config.yaml
n_layer: 8
d_model: 256
n_head: 4
n_kv_head: 4
head_dim: 32
d_mlp: 1024
vocab_size: 2048
activation: "squared_relu"
norm: "layernorm"
norm_place: "pre"
norm_eps: 1e-05
positions: "learned"
qk_norm: false
attn_scale: 0.177
bias: "all"
tie_embeddings: true
parallel_block: false
init: "normal"
init_std_qkv: 0.0268
init_std_o: 0.00947
init_std_up: 0.0268
init_std_down: 0.00335
optimizer: "ademamix"
lr: 0.000396
lr_mult_up: 1.41
beta1: 0.9
lr_head: 0.00417
grad_clip: 1.0
warmup_steps: 575
schedule: "wsd"
decay_fraction: 0.76
decay_shape: "linear"
final_lr_fraction: 0.02
batch_tokens: 16384
seq_len: 1024
doc_mask: true
train_tokens: 149400000
steps: 9119
dataset: "wikipedia_en"
MLP neurons of a small language model. Each row is named by its layer, matrix (up: input weights) and neuron, and shows model dimensions 96-223. Each number is 128 + 24 x the weight over its row's rms, rounded and kept within 0 to 255. Numbers have three digits each.
Before each neuron's rows, "fires on" lists the tokens most often at its 100 highest values on Wikipedia text that the model never trained on. A number after a token or word is its count.

fires on: "he" 63, " Che" 11, "ure" 8, " She" 5, " she" 5, "che" 4
L4.up895:134142115123121148121154103131107159126115143130111135148158121131115144179139129125146106173105125130106109137147140136131155082100161079148112152143147137109142115123107126182156130136107190125094111135127132150116126166136118100084107123139095134127100131066092146136144093119160110118106147154113159128121141120091156096160078159107112140143132107097148117100116115130124131133144

fires on: " first" 18, " death" 9, " back" 9, " ass" 7, " att" 6, "augh" 6
L4.up799:133121134149117100092163162104133204172145147083100107139201108109098136117071143118114142143079127135152135114098153116100151130104083114144154155129147164133135117157158162148149139131104147129121098156145115142088126121109126091144104090126161115106099091113086065129077116102159090140114128121144089114125093137137093109075139149118131147118124086112129134132149146126082132089124

fires on: " s" 26, "ther" 10, " name" 7, " con" 6, " r" 4
L4.up212:132133148155139160156117134121121113125110145131123104140108097137139137185133096091150115105143136119169108125118108126157137134135132129140098197171144123108097145118103124131135109129126113134087115091069122125123151104092097117139139125110103100121113160131113144140153152059081155128100132109075129117148116107087128148113121098172119115123126116140161110111106124196128128140066

fires on: "," 14, " of" 12, "hen" 12, "ile" 10, "y" 9, "ith" 8
L4.up624:114127121114090160180150117103101116144130127098160152172141110119105148165122116132102115124140129149112149133155143135136140144100193109152090106130134125115097114128121163141166100143125172105130112123119159150132105143127137153097127141123155133119103146132129105165114098131149154112121148111159139120125116100122114143126114126172120133140132129103140092136138119131092116094127

fires on: "le" 36, "let" 14, "iness" 8, "-" 8, "t" 7, "art" 5
L4.up811:146136139160090114104126134141163146124123147105128158158125152144138106147115104112150140159149128137123083082137118093108115083079109101111104128102120110102137117127124139134140144189108137106125140109167142105122122140125110134146159118139130137128123093127113137070073169143143164131126173127159129123111193134173107131157121118160122109124094146133174112145139136098152106127142

fires on: "ra" 38, " tra" 26, " ra" 24, "ar" 8
L4.up889:111115158110157147157139131069072131122127102119118130170121151105167185141081155149100145118114143153180136106145113188150142169109139126079084116101143103136134141085138135109154145135132094162140113165146132135103147103114097078052133140124143137115089178082121137162106143079154161126130124153132139135106174112136153126118105138124065135114150121100150116115103109143140118176128

fires on: "ust" 36, " |" 18, "ather" 11, "ild" 4
L4.up934:098096172112111079149150108132104107142135115115134123119150107085119122157150115140101159106107122133152087147106126137120087118119146163129112139137126153089126120097112137123109100094068132137121111125135166119111161138135109111104136095174142087125111117142171102126117157128153114121141140160147137114132149138100151099127094121120138156097097092099095111113110162136114113131116

fires on: "it" 15, " December" 12, " January" 10, "vers" 8, " July" 8, " August" 8
L4.up635:163106148166166143153126121127070113119144120164108093096147149133092128140171110121137135089135149146133143065081087114169149090091116121098095154114149114117070087086124078126144140083153096094093109119090167132100149116126158122137110087160131083128128134114109172110150098108125150152115148115121135118161119101185113115124129126093097143129114121164141063147092139187149145098104

fires on: " int" 19, " mod" 13, " im" 11, "ic" 8, "od" 7, " add" 7
L4.up158:144153167140105160152109154139149123088119138112123152147115101111095118136133107156098144155112121164174120114123120179146128087085113100137118108102141154136120121158126114135112107124105208129138089136118112112123106161112079126101171110140150176127104122119100123145077116117133125133122133120127132119139106132116131119125118118130132141108034129138127151127122129119101150104075

fires on: " and" 23, " of" 12, " Ad" 7, " D" 6, " G" 6, " V" 5
L4.up1009:132150121138093126112141130152181153150110138123161102131119139151149127092093166113105101151111139138119107080120134131109138120138128122108130128085138166163148113126094206105141129148098153133129124157081112123126165157119140124121147125155125155163116084120150137144119144112110148107122102124108141112138079103192132148133100137151149118146126133092139156140137142135114133106111

fires on: "-" 47, "/" 18, " over" 9, " de" 6
L4.up430:122117142121156110140120147156116128089089109115147143164103124124102134142121127136133155140186121119143134115139141133051142155117141102138090157150128171153127157179071134106113140145091155138124112106148139144172136117099113108104153159115106107132122134078163114131115166102155162142112165137112115143091128083151129118113126078096094133107150124133157146147190149123117139188106

fires on: " w" 67, " W" 10, "n" 9, " n" 8
L4.up174:087129137111155165138109103127137140111105106141125143126119121097144142141159152130117111139144131151147119120145124174127122156116149097166100123125131185164115109114109122125131119104123118115132109123127128113116105168119082127078136118130109094142130136147087139139079110086091179139128144160146161153093111070121135111134114110131119142166078184152116083143153117165111144084149

fires on: " def" 29, " off" 10, "ing" 10, "up" 8, " Off" 6, " win" 6
L4.up159:125134165091177118107138139109100157146071125155122095131131166136134101173152116170123147104139112143132151128130127125113172129126104118095102152111160147182132153168135138100117104130141101167118108136132143134117119097132118151141118127167093098099132125134162089101150140129171113119097128118127135141083110106132113086146148110131117109141087097143144119116107105141143167147146

fires on: " new" 14, " where" 12, " larg" 11, " old" 5, " develop" 5, " football" 5
L4.up1013:111146131101147109148108110138151136118109129079170165168170134114129125145150092094108158134115117134107106104143136116145135129111101114135126141142132162124128166136153172110128086125115097105093091170175122111074126134152114130113138143140109136102123108093112144060112148127129112137162113104110131174142140145181110077105156123117107067144083155095120163104130135127109151122062

fires on: "ri" 21, "ted" 11, " to" 9, "ec" 8, "t" 6, "l" 6
L4.up150:106139140103163134130129087100141141115116153141147123096145134117160149110151120154092122086138124159127121119108139078140086102087091111123140119163150129155124089090140101145139109107154170075132151181098139132118120130121133086090156133158149112106116118092119165145116113132123127106137180152193118145113085114142162166139147107108132088098126104105107113142177128120148107094159

fires on: "ud" 30, " sp" 15, " since" 13, "b" 9, "um" 5, " stud" 4
L4.up856:102122106131135114124079092151115122104131108106177084156143126074125181128166137117098105132168134129150129114114132144150117132144121115139143124129133120159120141155106154099146115155087150124093127114127126124163121070129157132131154137153110093144131122133166130128142083140110179105123113117107111109090139097143143122153153152128090115132130108114103150117153127161134097112131

fires on: " during" 25, " so" 12, " t" 8, "uff" 7, " off" 6, "und" 5
L4.up783:112153175146197096125096143145135182109078145120128178120145115134098132105127149105165107108142172149154130144141143168097156131127149107131113142146165117103121131139093105128112127147105141106130126153127141087117130084112137132125128151098143131136141152127142108146106130100141129175128124165153101147129146123156112133101131137086124132100121136114206134135146122129117136108144

fires on: "el" 35, "l" 20, "ri" 10, "il" 7, "age" 6, "ine" 4
L4.up669:161119098098211116159141134112087136109136136128116137111196152115168091127139126112137115129126114145111090122156126130126185122097135066116112149118107107108125150119132114158168084135140099099137121139130124123084161117119142120141119132164138116146125129122137147131171200106125132132095117146149159226110117098126135120168150169111095099112151132065120098126097165131134118085151